From a checkpoint of a small transformer trained on Wikipedia: 9 heads of 64.
MLP neurons of a small language model. Each row is named by its layer, matrix (up: input weights) and neuron, and shows model dimensions 432-495. Each number is 128 + 32 x the weight over its row's rms, rounded and kept within 0 to 255.
A block is one neuron, or neurons of one layer that tend to fire together. Before each block is what it responds to, as a language model described it from the Wikipedia text at the highest values.

Description: Table header tokens. Tokens inside table header rows and column lists, such as abbreviations like ERA, PF, OT, month names, and period numbers; weaker on mid-word pieces of titles and names.
L8.up2068 [116 143 158 128 147 100 133 143 164 145 144 160 114 143  86  58 149 133 105 112 138 110  76 176 136 154  97 122 143 133 167 176 152 169 132 141 141 155 140  99  94 162 114 177 142 133 121  66 134 208 170 181 123 121 181  94 145 108 162 184  78  89 206 142]

Description: Start of bracketed/date phrases. First token or word piece right after an opening parenthesis, quote, dash, line break or "In"/"On", often year or date digits, e.g. (2005), In 1956, ("Burning.
L5.up703 [132 203 129  80 146 123 142 154 130 140 142 128 133  97 138  94 105 187 192  76 160  87 102 114 139  87  74  80 152 135 131 151 126 196 162 128 106 154 131 178 109 114  79 147 125 200 113 114 170 125 132 100 147 139 129 138 136 118 119  89  35 113 118 133]
L5.up772 [140 110 111 114 117  94 158  87 138 178 148 120 151 152 190 122 101 112 101 217 140 111 110 109  57 145 103 132 137 143  82 177 126 144  90 153 136 140 127 207 116 111 139 161 124 161 120 117 194 205  72 106 103 135 126 122 128 168 145 134 174 142 106 114]
L5.up841 [203 146 164 139 136 107 118 133 165 105 173 120 118 129 162 128 132 138 198 153 157  95  76 129 100 135  58 136 109  96 138  94 128  63 101 141 163 134 163 133 165 146  76 117 189 171 126 195 141 134 143  86 112 111  85 154 139 131 120 114 171 149 160 119]
L5.up1048 [162 152 162 126  81  64 221 179 212 134 129 188 169  87  92  81 170 154 132 122  96  91 137 152 145 159 111 107 118 167  79 136 105 183 171 124 164 104 135  98 107  94  93 130 143 144 109 127  98  83 145 142  99  90 170 144 143 138 137 139 121 106 154 141]
L5.up1385 [126 145 171 184 118  45  77 178 192 135 136 116 107 163  58  91 143  70 139  62 143  84 153 178 197 157  84 167 124 175 113 109 166 108 109 126 120 146 109 153 135 148 105 169 154 160 125 139 138 120 120 119  75 107  97 144 157 122 130 136  80 138 108 184]
L5.up1685 [137 124 121 171 203 130 128 125 154 124 187 102 134 183  81 119 124  96 120 143 149 106 186 121 182 176  93 169  93 114 170 153 140 112  91 122 114 151 136 115 127 114 142 151 123 173 137 100 114 133 113 128 153 111 118 153 172 181 155  13 117 171 144 124]
L5.up2261 [152 192 132 110 119 104  67 100 135 120 255 121  86 136 159  68 146  95 116 163 170 157 116 132 134 135  65 168 104 145 169 109 156 111 106 144 150 182  91 144 122 173 135 150 112 141 129 128 146 158  86 117 186 130 171 125  86 127 136  61 152 138  95 142]
L5.up2266 [136 125 116  74 177  81 169 128 158 158 105  87 140 104 162 111 116 130  86 187 110  98 143 151 167  96  99 132 197 110  68 103 125  87 162 160 153 188 136 113 154 174  82 113 139 209 130 149 123 132 161  80 166 133 168 114 120 134 152 163 129 137 107 142]

Description: Date-start tokens. First tokens of dates (day numbers, month names, leading year digit), typically after On, From, or table pipes, e.g. On 1 January, | 1992.
L8.up2041 [149 131 180 109 129 140 164 108 157  74  71 133 106 233  87 107 110 106 118 154  84 144  73 176 138 137  72 137 168  74  72  86 196 124  93 143 130 149 112 168 174 125 136 128 159 114 138 127 205 151 108 105 104  72 102 132 122 125 133 178  71 128 173 128]

Description: Sentence-opening subject word. The first content token of a new sentence or clause, usually right after sentence-initial The, such as role, name, leader, or connectives like when, addition.
L5.up307 [139 149  98 133 179 147 185 177 205 150 171  85 132 132 115  82 108  96 122 104 137 120 146 188 122 125 119 108 144 143 104 122 107 103 111  84 109  78 149 201 148  53 111 131 155 140  88 177 180 155  88 116  85  82 138 109 123  96 124 113 124 162 174 143]
L5.up347 [169 193 147 106 125 100  92 135  85  91 136 104  51 183 138 104 130 145 139 148 142 118 142 148  93  96 117 136 174 168  96 106 181 100  55  70 128 167 171 120 124 150 110 135 177  82 201 107 137 128 115 138 153 173 122 139 131 101 115 115 128 141 107 100]
L5.up501 [106 165 109 105 110 113 123 187 130  83 124 115 157 170 139 144 128 128 102  97 194 130 106 174 181 132 131  71  75 106 135 168 179 108 135 109  92  57 138 135 162  94  98 160 137  82 114 168 180 142 119  74  57 110 160  91 164  94  81  49 159 123 108 141]
L5.up598 [127 212 167  98 220  98 139 131 135 149 132 148 129 169 118 150 150 130 139 134 155 111  88 132 114 138 102 135 150 119 161  51 101 121 132  96 127 157 114 172 101 119 135  91 111 138 152 158 122 109 158  88 180 177 124 115 141 174 128 150  65 139 112 157]
L5.up1258 [123 121 120  89  74 124 107  86 172 144 116 133 111 153 199 128 128 138  74 109 147 116 147 125 104 154 168 141 127 139 179 189 152  98 162  72  83 119 133 179 143  76 117 163 152 165 139 130 160 146 156  97 165  88 110 168 141  95 140 166 121 143 127 143]
L5.up1635 [144 138 136 101 136 147 131  72 147 128  85 159  97 148 140 138 179 104 175 163 135 139 182 141 139 107 115 145 104  39 131 100 156  86 128 115 127 124  95 130 164 138 116 121 110 100 120  73 115 140 149 141 137 104 137 132 133  94 121 135  82 144 111 151]
L5.up1982 [136 138 106  95 144 113 147 134 167 137 193 118 101 136 152 161 110 190 112 164 134 113 113 151  71 203  85 110 131 122 113 162 152 135  91 140  54  87 154  79 136 205 155 156  88 131 134 133  87 175 150 109 169 116 167 116 131 112 143  82 190 141 130 134]
L5.up2016 [129 133 135  93  94  88  92 165 153 120 148 156 114 155 100 158  90 177  40  87  76 131 175 154 123 181  97 144 121 145 157 139 196 121 103  71 163 137 117 149 133 104 102  58 105 104 115 157 144 120  63  55  75 123  54 111 128  97 157 134 168 174 177 142]

Description: Adjective-completing suffixes. Final word-piece suffixes that complete a word split across tokens, mostly adjectives, such as experiment-al, conserv-ative, intellig-ent, influ-ential.
L5.up62 [ 95 143 145 109 133  76  64 109  98 147 135  82 146 124 101 146 119 132 178 117 172 139 133 148 126 159 103 153 103 145 122 154 169 155 167 121 134 184  86 101  81 174 160 182 106 106 141 193 169 137 145  78 112 153 107 144 113  60 185 150 136 117 114 128]
L5.up147 [143 124 143  99  92 104 173  94 180 112 111 128 125  78 131 163 169 146  84 141 151  85 136 100  76  77  74 162  90 171  72  99 166 162  91 147 107 204 109 103 123  68  88 125 139 138 131 121 142 126 158 107  88  81 107 107 197 122 147 194 124 120 109 127]
L5.up181 [145 120 165 116 102 158 147 125 156  31 115 107 128 124 113 100 116 124  49 147 126 116 121  75 163 112  50 142 124 165  94 122 123 133  83  90  78 163  84 159 128 150 142 215  88 144 117  83 143  97 126 145 104 139 119 151 108 116 167 178 179 191 138 123]
L5.up642 [ 89  84 111 167 158 146 121 129 166 140 120 157 109 164  83 142 192 140  86 162 166 134 158 124 117 148 116 101 123 173  54 123 184 177  74  84  99 188 151 174 124 122 103 138 127 165 108 152  95 134  76 159  65  97 105  89 127 136  72 136 171 130 139 148]
L5.up829 [158  84 178 190 120 104 124 187 115 152 157 214 129  77 158  65 104 121 122 143 138 111 129 185 135 105  94 156 124 132 119 105 113 131 142 146 129 123 165 120 151 128  27 162 140  64  93 171 137 112 162 118 156 103 216 133 143 139 120  98 106 113  94 137]
L5.up1344 [150 121 126 144 160 103 128  98 108 165 114 170 217 102 128 166 156  85 136 135 149 143  58 100 108 122 110 132 159 175 116 110 143 129 205 164 163 101 139 118 138 162 134 119 113 110 170 144 171  98 206  78 109 105 145 157 108 150 157 119 148 121 144  72]
L5.up1940 [108  55 139  93 130 111 172 135 130  87 156  93  95  97 153 167  80  88  84 185 126  71 150 100 156 120 143 135  70 134 132 111 184 201 122 135  94 134 104 140 159 112  76 156 156 116 147 135 124 157 163 109 154  93 111 142 161 149 120 157 140 165 156 178]
L5.up2186 [140 121 137 146 117 129 151  83  96 104  77 116 136 137  65 156 192  86 122 116 166 117 134 126  83 153 146  99  87 127 110  93 133 140 142 142 140 155 154 164 151  85 104  96 171 166 141 129 122  84  79  91  95 146 158 106 150 162 131 144 104 139 135 127]

Description: Word-final name suffixes. Last word-piece that completes a multi-token proper noun, often a nationality or place name: Filip-ino, Achaemen-id, Eston-ia, plus some technical terms (Pseudoel-astic).
L5.up540 [158 112 102 146 179  64 158 130 112 109 167 143 143 127 151 109  96 179 109 124 115 174 129 125 150 154 138  80  95 151  80 139 160 165 121  89 157 168 131 117 149 130 125 120 132 121 131 147  87 124  91  94 111 126 121 165 165 133 130  97 139 119  99 122]
L5.up583 [149  87 167 117 119  95 151 167 126  80 149 113 129 129  69  95 137 162 166  92 112  85 125 198  91 116 159  89  96 143  65 143 101 148 170 156 154 114 155 151 156 105 108 114 114 141 115 156  99 204 148 160 117 133 171 117 136 141 129 164 168 108 173 141]
L5.up1584 [120 149 108 121 127 182 105  98 132 166 202 164  92 131  89 118 135 190 135 147 177 120 167 104 152 172 160  80 133 116  86 117 122 134 131 141  94  97 191 120 125  90  70 128  86  88 138  99 117 160 138 110 112 166 110 125 161  80 123  90 116 108 120 158]
L5.up1687 [142  83 133 160 155 108  97 106 148 101 115  94 130 159 154 197 134 100 197  75 127 124  95 124 117 161 151 114 162 114  60 120 138 144 149  69 171 180 177 161 139 136 127 112 144 173 137 102 127 148 119  78  78 184  81 155 134 129 169  85 186 108 174 145]
L5.up1818 [194 146 115 163 154 151 147 143 194 110  88 149 119 150  99 123  98 112 174 143 151 148 130 172 123 181 119 112 130 124 112 108  96 141 131  94 112 130 173 165 147 119 117 183 102  94 120 130 156 121 158 168  82 119  86  77 152 137 117 169 134  89 129 177]
L5.up1847 [ 97 181 153 128 175  73 156 155 118 155 151 124 133 140 127 112 104  96 100 101 151 159 112 100 163 135 136  23  78 145 147 129 174 143 122 108 102 142 180 131 101  82 123 110 119 146 145 112  66 148 153 109 100 142 132  90 116 115 124 154 120 149 189 149]
L5.up2079 [152 126 154 126 119 131 127 125 104 106 118 111 142  88  95 115 131 152 143  88 155 108 113 171 151  86 139  98 154 123 139 122 157 123 127 129 119 128  98 167 131  73 102 144 112 207 119  96 108 101 123 143 130  77 105  90  99 103 162 164 182  79 113 107]
L5.up2154 [ 86 111 111 123 132  83 125 124 130  10 163 172 153  76  68  87 153 108  84 143 126  99 133  97 126 148 145 143  90 118 134 145 183 176 150 109 110 158 106 119 137 138 134 140  82 108 131  36 141  78 137 181  98 163 112 128  99 169 133 158 138 117 102 144]

Description: Word-final -a pieces. Word pieces ending in "a" that close or sit inside foreign names, surnames and places, often in sports tables or lists, e.g. -ova, -ina, -uka.
L2.up51 [ 85 104 166 111 122 157 121 138 114 132 124 100 154 145 200 114 107 143  90 153 149 122  91  95  98 146 174  85 133 104 120  74 102 146 148 148 154 120 156  87 147  95 158 127 135 161 137 130 129 174 101 179 207 177 147  92 130 104  96 100  42 101  70 140]
L2.up425 [122 105 114 113 136 170 121 150 155 137 118  90 125  92 117 126  97  98 118 148  73 144  85 111  93 106 151 129 156 111 118 101 120 121 109 158 148 140 149 172 166  84 124  95  95 177 183 120  89 102 135 154 133 147 112 143 107 137 185 145  44 127 125 118]
L2.up653 [154  93  92 112 103 101 123 124 192 121 196 150 116 120 144 136 127 128 171 150 104 157 118 169  76 113 133  98 107 105 119 131 140 149 107  56  86 135 143 110 151 158 110  97 176 133 193 149 128 217 129 167 171  88 144 128 133 126  62 192 120  53 131 147]
L2.up742 [ 85 157 149 179 142 104 144 125 132 120 157 118 161 180 128 190 156  94 188  79 107 133 141 107 141 133 127 107  98 177 177  97 130 133  62 152 133 179 121 121 136 172 171 159 128 106 137  82 130 157 106 118 132 160 178  66 128 156  73 161 133 184  83  94]
L2.up1062 [115 147 189 117  74 104 151  90 154 139 101  46 103 128 119 144 144  89 117 133 198 153 161 152 185 160 130 131 142 156 143 114  21  75 102  79 129 144 109 182 111 151 177 141 111 110 149 124 105  99 112 135 133 181 157 153 168 142 139 128 137 104 141 140]
L2.up1636 [128  92 147 109 137 191 124 184 176 158 110 104 164 188 171 109 130 112  94 145 127 171  95 119 118 160 164  79 177  54 155 121  95 186 125 148 190 153 148 117 117 140 132  97 132 171 130  94 128 109 102 195 243 138 122 124 105 111 108 103  42 108 113 110]
L2.up2056 [138 120  90  94 178  81 131  75 152 119 139  42 150 166 129 214 128  80 173 138 145 134 149 128 125 180 153 139 166 119 150 173 124 158 162 126 199 106 149 164 140 127 133  89 149 128 128 120 122 161 167 176 106 134 156 190 135 133  24 116 123 128 141  69]
L2.up2238 [ 65  97 134  74 145 161  98 132 172 121 171  80 152 147 106 202  95  90 138 111 129 143 148 113 127 122 115 116 141 154 126 136  96 155 112 124 127 145 148 172 116  96 142  94 147 124 180 102 127 134 189 131 103 161 166  87 129 112  87 151 120 125  93  86]

Description: Adjective-forming endings. Tokens ending adjectives in -al/-ical/-ary, like formal, chemical, political, temporary, often extended into -ism, -ly, -ized, -s.
L2.up347 [127 116 157 192  88 158 132  93 132  84 159 114 159  79  78 108 151 171  83  77 161 128 158 135 110 155  50 120 188 128  66  82 181 110 155 147  63 149 107 156  77 119 115 202 152 140 109 120 152 169 114  85 132 141 108 101 109 136 152 138 110 150 205 108]
L2.up590 [105 117 161 119  90  99  76 137 155 156 166 110 168 155 157 184 177 147 121 154  88 152 133 105  86 110 103 140 132 132 131  76 145 161 151 184 114 138 113 154  98 178  93 177 130 110 102 145 191 143 130 106 144 196 162 131 158  91 152 104 108  91 203 151]
L2.up943 [144 140 158 121 108 136 134 119 166 142 123  99  99 154 119 122 138  66  82 134 123 152 116 158 132 148  95 122 166 115  82 182 108 142  99 132 122 101 113 154 114 131 127 205 126 117  95 112 122  89 103 190  87 102 150 155  84 108 166  71 108 171 178 103]
L2.up1092 [161 127 160 209 157 130 101  74 166 157 219 117  75  95 148 116 105  87 138  94 100 134 131 158 192 143  40 142 122 188 170 151 183  70 128 127  48 149 198 110 138 102 173  71 150  59  65 167 133 142 110  68 119 185  99 154 203 134 124 111  40 127 152 130]
L2.up1202 [137 100 153 141 155 111 102 169 102  82 174 158 169 172 177 119 159 189 142 117 139  85 177 117 100 180  67 123  65 105 160  77 150 160 119 172  70 107 177 157 126 108 134 128 133  94  87 149 136 189 108  73 139 167 156 110 148 103 150 123 144 156 130 199]
L2.up1255 [124 128 141 151 109 133  96 116 141 133  98  98 141 153 102 127 134 133  83 127 139  97 136 119 167  70  69 121  97 195  98 127 164 166 139 200  53 161 146 115 135  69 104 160 183 159 106 149 144 164  96 114  84 166 126 120 156 119 163 105 125 157 132 179]
L2.up1728 [168 135 218 133  52  99 128 159 145  61 131  73 158 153  99 126 117 116 111 100 114 179 132 144  75 141  74 132 175  96 117 102 123 104 173 158 133  80 112 170  98  89  96 156 165 116 111  88 177 162  95  97 130 153 106 137  98 144 141 124  88 170 201  95]
L2.up2239 [171 154  86 160 112 133  79 157  83 101 136 177 137 144 135  30 108 111 117 119 133  84 107  89 147 182 116 113 157 121 113 138 143 124 150  67 131 116 126 103  82 171 140 119 148 216  88 124 128  91  92  53 111 142  74 104 137 119 125 140  96 140 136  89]

Description: Word-completing suffix pieces. Final subword pieces that finish a split verb, adjective or adverb, such as reconc-ile, disb-anded, impress-ive and mountain-ous, across varied prose.
L8.up1697 [140 110 136 163  96 120 106 135  97 130 122 161  70 166 109 166 173 164  56 147 130 124 117 179 129 116  76 135  87 148 126 117 126 136 182 141  86 145  86  78 122 138 120 121 151 112 124 143 135 141 142 158  91 107 171 114 112 123 132 151 134 119 182 124]

Description: Capital letter fragments. Word-piece capital tokens inside acronyms, codes, or all-caps words, as in D&RG, CRAN, CPN, SBN; also capitalized first letters after line breaks (River, Luke).
L2.up67 [108 137 179 150 142 164 152 152 116 137 173 121  86 138 213 140 185 159 112 189 148  97 111  95 109 123 143 119 126 107  95 188  52 137 108 152 140 145 156 212 116 147 124 150 146 120 104 138  99 186  96 102 138 125 102 134 114 105 145 146  86 105 135  58]
L2.up258 [184 141 135 149 128 127 116 130 107 101  59 147 145 139 107 131 192 121  71 168 131 150 149 132 185  92 135 126 150 101 157  92  70 153 144 131 182  82 123 122 104 149 156 151 187 144 133  75 133 131 143 111  99  94 137  96 123 132 157 193 159 159 173 123]
L2.up817 [106 168 193  84 113 117  92 102 137 154 183 129  90 120  75 102 193 187 127 126 139 131 130 119 140 127 112  92 117 152 136 144 102  73 149 140 144 107  84 145 103 115 142 139 106 149 115 116 161 154 118 154 132  80  84 104  73 104 191 124 153 146 193  81]
L2.up855 [154 166 203 115 114 127 130 115 134  90 113 113 133 147  94 126 157 139 157  86 139 117 112 132 189  96  70  70 106 146 156 112  86  95 156 119 178 154  81 103  56 103 120 171 114 152 106 128 120 131 136 161 152 123 112  73 121 132 178 118 106 148 194  71]
L2.up908 [ 95 158 182  88 127 176  97 127 154 180  99 106  55 179  94 129 121 174 117 154 141 102 119 133 148 102 120 113 121 125 167 169 134 102 165 124 133 122 135 162  94  92 119 161 144 165 101 132 146 102 137 208 159 141 135  90  87 156 133  99  46 172 186  87]
L2.up1346 [115 209 177  80  93 150 100 167 134 155 111 113  97 135  99 164 160 165 138 138 160 122 161 124 158 119 124 118 129 114 134 140 114  99 160 149 128 144 114 146 103 117 149 184  94 138 101  89 143 117 140 162 119 115 124  95  93 106 189  87 106 158 128 136]
L2.up1878 [155 157 145  84 165 128 135  98 120 135 149  98 130 157 103 105 129 115  81 119 133 103  72  84  56 132 119  86 169 118 150 168  92 145  99 161 167 146 132  87  83 120 108 133 196 155 126 154 134 153 121 134 169  88 113 121 104 136 147 158 129 154 120 117]
L2.up2023 [153  84 137 135 159 127 116 104 132 132 201 123 120 162 122 163 154 149 113 152  61 126 141 139 154 140 152  84 142 184 166 102 157 120 153  99 157 155 158 108 112 172 125 130 128 184 125  97 153 107  95 149 133 116  48 161  90 124 116 177 138 237 157 134]

Description: Dates and list separators. Fires on the first digit of years and days in dates (April 1610, June 29, 1995), plus semicolons, colons and line breaks separating items.
L2.up873 [107 137 152 115 161 120 105  91 169  85 173 127 137 128 124 121  96 144 124 172  44 110 126  96 120 135  88 177 128 127 136 165 130 179 135 126 148 128 133 192  96  91 110 182 123 175 159 174 135  94 163 108 117 149  99 158 202  86 114  96 190 135 168 165]
L2.up960 [147 135 107 127 129 146 107 195 194 133 138 130 127 199 115 134 149 177 164 164  95 116 145  21 185 159 104 121 139 154 175 174 139 149 164 118 176 144  91 181 187 134 107 129 163 171 138 145  83 142 121 141 124 141 169 113  87 186 126 194 137 115 180 141]
L2.up1229 [174 182  89 150 132 101 159 125 189  70 134 121 166 115  92 173 115 121 169 108 150 144 119  75 130 181  54 127 157 138  84 132 173 102 124 124  99  69 106 159 152 122  99 143  97 153 133  85 131 118 108 122 116 119 145 164 135 177 119  74 153  95 185 174]
L2.up1303 [175 146 115 183  86 138 154  68 148 122 179 118 141 123  67 183  68 120 101 122 133  95  58 109 124 177 137 122 167 120 124 156 152 122 122 136 196 107 148 150 165 137  94 127  79 180 167  73 116 136 114 146  99 105 123 158 170 135 167 100  67  92 153 125]
L2.up1410 [123 161 142  71 128 156 133 133 158 146  98 102 122 185 116  79 128 149 157 168 124 126  74  78 155 151 140 129 130 106 119 152 164 206 194 150 146  94 137 176 136 105  82 170  93 157 117 177 123 137 109 136 146 114 126 181 140 106  95 103 131 124 136 111]
L2.up1564 [181 147 119 137 108 127 104 106 168 142 103  78 129  96  62 159 106 160 152 104 102 108 123  85 164 142 212 118  92 180 105 176 137 135 164 142 166 142 149 114 147 121  42 154 165 153  80 112 150 141 102 130 158 116  87 141 122 153 144 134 129 157 128 111]
L2.up1931 [158 166 126 129 180 109 176 129 165 161 176 147 119 153  94 114 168  91 147 132 114  93 127 123 140 106 100 202 147 175 102 192 181 133 112 188 114 118 157 131 137  96  75 116 142 163 167 117 159  94 156 155 197 155  94 113 178 110  67  95 103 107 189 152]
L2.up2074 [105 143  87 113 117  73 118 149 152 145 121 142 162 163 191 151  83 123 145 170 117 129  77 104 106 142 124 131 156  81  49 138 133 173 174  67 166  86  74 116 106  97  86 116 156 141 168 149 128 129  44 143 170 130 138 241 135  95 137 110 126 122 178 150]

Description: Clause-linking prepositions/conjunctions. Prepositions and subordinating words that open a following phrase or clause, such as with, by, when, where, while, often right after a verb or participle (performed by, occurs with).
L2.up163 [114 141 162  96  75 130 108 106 224 111 150 112  88 105  90 183 139 183 120 108  91 117 171 155 117 178 114 103  74 103 122  88 137 139 187 132 145  72  79  85 126  96 118 146 192 117  81 140 172 146 138 152 100 105 126  90 159 181 126  83 102 180 169 165]
L2.up292 [ 91 158 122 120  87 131  96  98  90 150 122  78 173 122 176 189 103 158 131 179 145 144 108 162  47 135 119 112  72  93  68 125 101 135 192  59 177 142 113 215 157 114 143 156 137 157 138 149 104 127 104 172 118 138 159 129 136 113 143 163  96 124 127 155]
L2.up338 [160 159 146 101  95 115 119 112 168 107 158 105 125 177  74  97 108  57  93 110 105 128 129 104  22 108  79  82 128 122 119 150  98 121 112  95  98  88 159 218 122 130 115 143 129 163 127  97 106 100  69 150 167 121 159 125 105 134 100 147 122 143 181 140]
L2.up556 [125 113 190 104 122 130  93 105 122 174 170 101 156  82 107 140 155 131 136 131 196 131 147 165 163 136 135  92 110 136 149 114 134  99 148 121  63 170 144 144 109 112  99  94 142 178 176 131 132 144  91 206 117 104 148 164 125  74 105  83  66 173  88 149]
L2.up744 [160 141 170  98 126 188 152  92 113 171 102 144 150 105 140  98 112 132 170  89 163 144 118 124  97 113 113 126  92 118 121  83 167 155 179  74  69  85 141 177 107 123 165 130 177 143  90 159 175 117 145 139 138  86 118 112 122 101 167 134  65 120 106  97]
L2.up889 [118 136 115 102 181 141  77 128 131 117 148 140  68 121 147 132 127 163 170 138 150 115 147  98  92 125 162 136 150  85 172 128 141 131 147 131 129 112 166 143 161 125 193 136 120 132 143 122  91 150 134 120 145 122 157 146 144 165 119  68 108 145  92 151]
L2.up1066 [ 87 143 163  60 104 119 107 109 126 100 195 156 130 134 152 119 143 126 126 143 144 194 134 186 107 176 114 151 137 148 135 161 107 141 145 135  60 150 188 169 129 125 138 152 119 136 178 201 123 171  95 193 147 131 158 184 123  83 184 172  93 143 124 182]
L2.up1765 [101 156  83 148  92 117  96  68 119 132 126 122 147 148 171 154 129 169  94  81 171 136  39 107   0 143 178  87 112 110  81  51 115  90 162  74  92  74 132 168 110 157 148 115  65 127  68 157 125 114 136 117 122 142 136 176 165 102 184 128 128  85 158 135]

Description: Mid-code identifier pieces. Middle pieces of codes and identifiers such as ISBN digit groups, SMILES strings, acronym letters, and table pipe separators in reference lists.
L5.up20 [109 108 159 151 157 155  95  87 132 146 128 119  89 127 129 169 184 160 124 184 129 116 220 116 130 133  95 111 141 146 105 153 181 121 118 136 107 148 139 192 135 133  71 111 138 130 155 124  68 153  70 137 104 160 168 121 120 184  97  82 114 106 124 134]
L5.up609 [101 134 132  96 153  62 176 190 147 164 142  86 125  97  32  92 120 171 155 167 102  89  91 177 135 149 182 122 131 145  68 115 145 101 100 158 129 166 157  88 114 172 131 153 162 153  98  91 190 129 137 151 147  92 142 171 123 132 111 119  82  86 141  87]
L5.up1698 [148 157 126 130 127 109 136 112 173 139  73 116 119 132  70 185 192 126 181 144 165  87 146  70  96 113 113  37 103  74 131 102 111 103 167 179 148 172 132 181 138 155 185 136 112  99  76 134  98 115 154 160 115 107 134 122  90 132 112 110  93  85 117  81]
L5.up1723 [159 124 141 130 173 111 144 187  91 134 116  82 116 123 106 171 191 184 126 119 128  69 101 124 111  98  90 160  69 108 140 167 153  88 151 114 154  99 171 109 131 159 147 122 130 167 105 126 161 109 198 185 127 120 162 126 159 108 144  93 162  75  88  98]
L5.up1870 [143 109 113  93 112  74 102  56 151 111 157 155 143 132 115 172 172 118 127 113 155  93 106 194 112 147 123 111 161  85 155  98 129 147 112 122  91 122  91 194 144 143 149 104  79 128 136 112 114 123 115 199 120 122 126 142 111 111 119 131 109 157 148 100]
L5.up1993 [125 138 185 126 122 202 106 118 187 155 125 113 139 124  52 174 146 146 156 118  88 113 121 140 129 139 112  92 142 128  94  92  86 102 163 161 183 124 123 136 166 150 188 161 121 112 128 107 184 104 117 115  75 178 164 145 145 111 163  77 113  87  64 149]
L5.up2157 [135 108 125 122 148 146 127 108 115 144 182 156  77 134 110 154  90 166  82 108 150 131 137 147 129 142  88 148 115  87 199 160 143 119 199 173 145  67 153 148  94 148 154 105  84 201 181 112 150 150 118 211 155 128 151 116 101 112 124  46  91 102 140  83]
L5.up2185 [164 104  89 106 114 141 178 109  97 123 126 156 106 168 104 125 122 128 137 119 133  83 127  96  84 175 100 115 119 178 169 112 163 153 111 183 118 115 148  86 108 108 146 136 142 107 148 184 143 148 145 160 103 143 105 106 127 101 177 103 152 114 149 110]

Description: Proper-name final pieces. Final word-piece that completes a multi-token proper name, mostly a place or team, e.g. West Beng-al, Vienn-a, US-A, Barn-et.
L8.up731 [106 170 111 142  62 118 160 149 135 157 133 121 124  95  83  83 130 146 124 151 143 107 106 123 189 162 124 134  76 129 120 146  47 139 107 139 123 169  92 144 147 165 151 121  43 126 102  80  92 153 150  85 105 145 158  73 108 132  86 162 121  91 128 118]